MLP neurons of a small language model. Each row is named by its layer, matrix (down: output weights) and neuron, and shows model dimensions 80-207. Each number is 500 + 25 x the weight over its row's rms, rounded and kept within 0 to 999. Numbers have three digits each.
Before each neuron's rows, "fires before" lists the tokens most often just after its 100 highest values on Wikipedia text that the model never trained on.

fires before: " ", " $", " \"", " The", " Be"
L5.down432:496547507553506525484543477507512475515514460508477493462531518471459506465522472514516491478489488492497466445505516484529501502496484460485488492498479467491470520505484520467520548472459513485484508514471520480468535502504489489491475534502495531534545521498491472502514458519501521603471509518479539499485490501484452494506505453494463485486487514482485479505493530530516466498540

fires before: ",", " in", "."
L4.down190:492492547513542479507524492499500548536493477514515476503487518509504526511521495541511536490509483504480548524492471505438493469524463457511542477525498443488475492515485514555560459515516469542487506514463491467491513524488515498479526497514511509520525506522483510487581524481453532540468510484492472486485496537504524485528499538456510500470449481532510537522480521522495500542470

fires before: "|", "′", ".", "w", "ess", " "
L4.down351:500514506514544459523486494568478484470533484498508495518468533519435503563518530515505526511508515466585500534526518477543511533548495523505502504539491515506492529524502490541497525473499473511514493506498523534542508507486506502488532438522452481507500493503481486485515506480552476495507537468485510506464481510454455498500512507496494539504478489510455504470460520487514477518492

fires before: " |"
L5.down289:486460501496500520484498510490491490539491522478526526494518533488469535543508533502520532500509489512547431482486470500474497429496472462486527500453438535490509511485542518500504528506512500518530530503478505541443503501451454521553492487504522510515491488499514538473510500494474527512460482490484490510490527484505491500502529476517499467514521542528466481475532530473528543509495

fires before: " ", " |", "|"
L5.down529:479478502480510489476459468500541515513456502509540536499480486488561506487510502451533494482504513554493514503498507511485463479499508480481457522500514538501468512526504471484520546532487509511472489527468478520533514517462531490468494499482492495508505541495475499485507543508455517431538449515484497516496537520500513468484468487458474493503492504522479514478505512461465489520509

fires before: " "
L4.down363:522495494529494475501511485492472523545463487467484528447493480532529486524536517478516519462514504479505459506503518503572457474558485502443539463490470510499509537516461472481536540483481528510501502504500508486491522474521509512487533490488514473518525500446527555509498505487497511486464489489546519490517488509528508500486507463477538492514547501550517531542525519514489502488492

fires before: ".", "19", "20", " –", "\n"
L5.down366:504497539509477479474497499558525494507506526474511508467472505518508525535493502472509481466489512499502484495475504498507492496483478543516469455506504479483488445577483512544480523499480540482517523498513493484518488533466510524562468489507479517516481481488494504477492474523491496466481490481464453526513541528518512519521493489520471502516502518467513460494510547511496479484511

fires before: "|", " ", " |", " |\n", " S", " ."
L5.down409:504505514443487493473489519479479477456527505500450511473525468476531471466467479458491547449492499522494503534499509486538516470519529530454502493521490504499506479545491502507473521501502474531498469525486510524527485547520476520509491496498496507505492532488480447539533498504457492561512545526480489450477477536478502514492526526436482493522497480514493486526525518478530501519503

fires before: "|", " |", " ", " —", " |\n", "|---|---|---|---"
L5.down812:495517564482478499470443488507541480495452468521522493538506499497500514520531471504482509424496461498485542478470498501491484519477522497513508497552518504444510532481450496502521525495522491501468481500538497518509455526540473446488556550471504501468513524505487466476480472482501568500530517475459497472529502485503484497519488531467531455481521548507509494450523499534480449484512

fires before: ",", " |", " to", "–", "ly", "se"
L4.down822:495502471534467513493522498455491428439528508500521498503517513489512507452512540500504509488493456532501511492488477477555504507497487499498512425471456479509561509483544488491513482508440490485499464516513535538506513484533481505490512501509505533483525525504517498502488561492499461557475535495517462468488497511521505483515536510482503485505544530476485462490509503508541498537490

fires before: ":", " |", " ", " also", "medi", "pl"
L5.down739:488504516502488512520485496492481473486487491466480494510533507459450485473461533471463512497473510517503499461517522521563530467506551481471504503477518496497497538505470500476474480548446508486491504482497462501468510505521504518469487497531512515492497501494528524527574491479503496488492460519500485509491529517498515524479505489498514558504479514484511486499477481550473478544552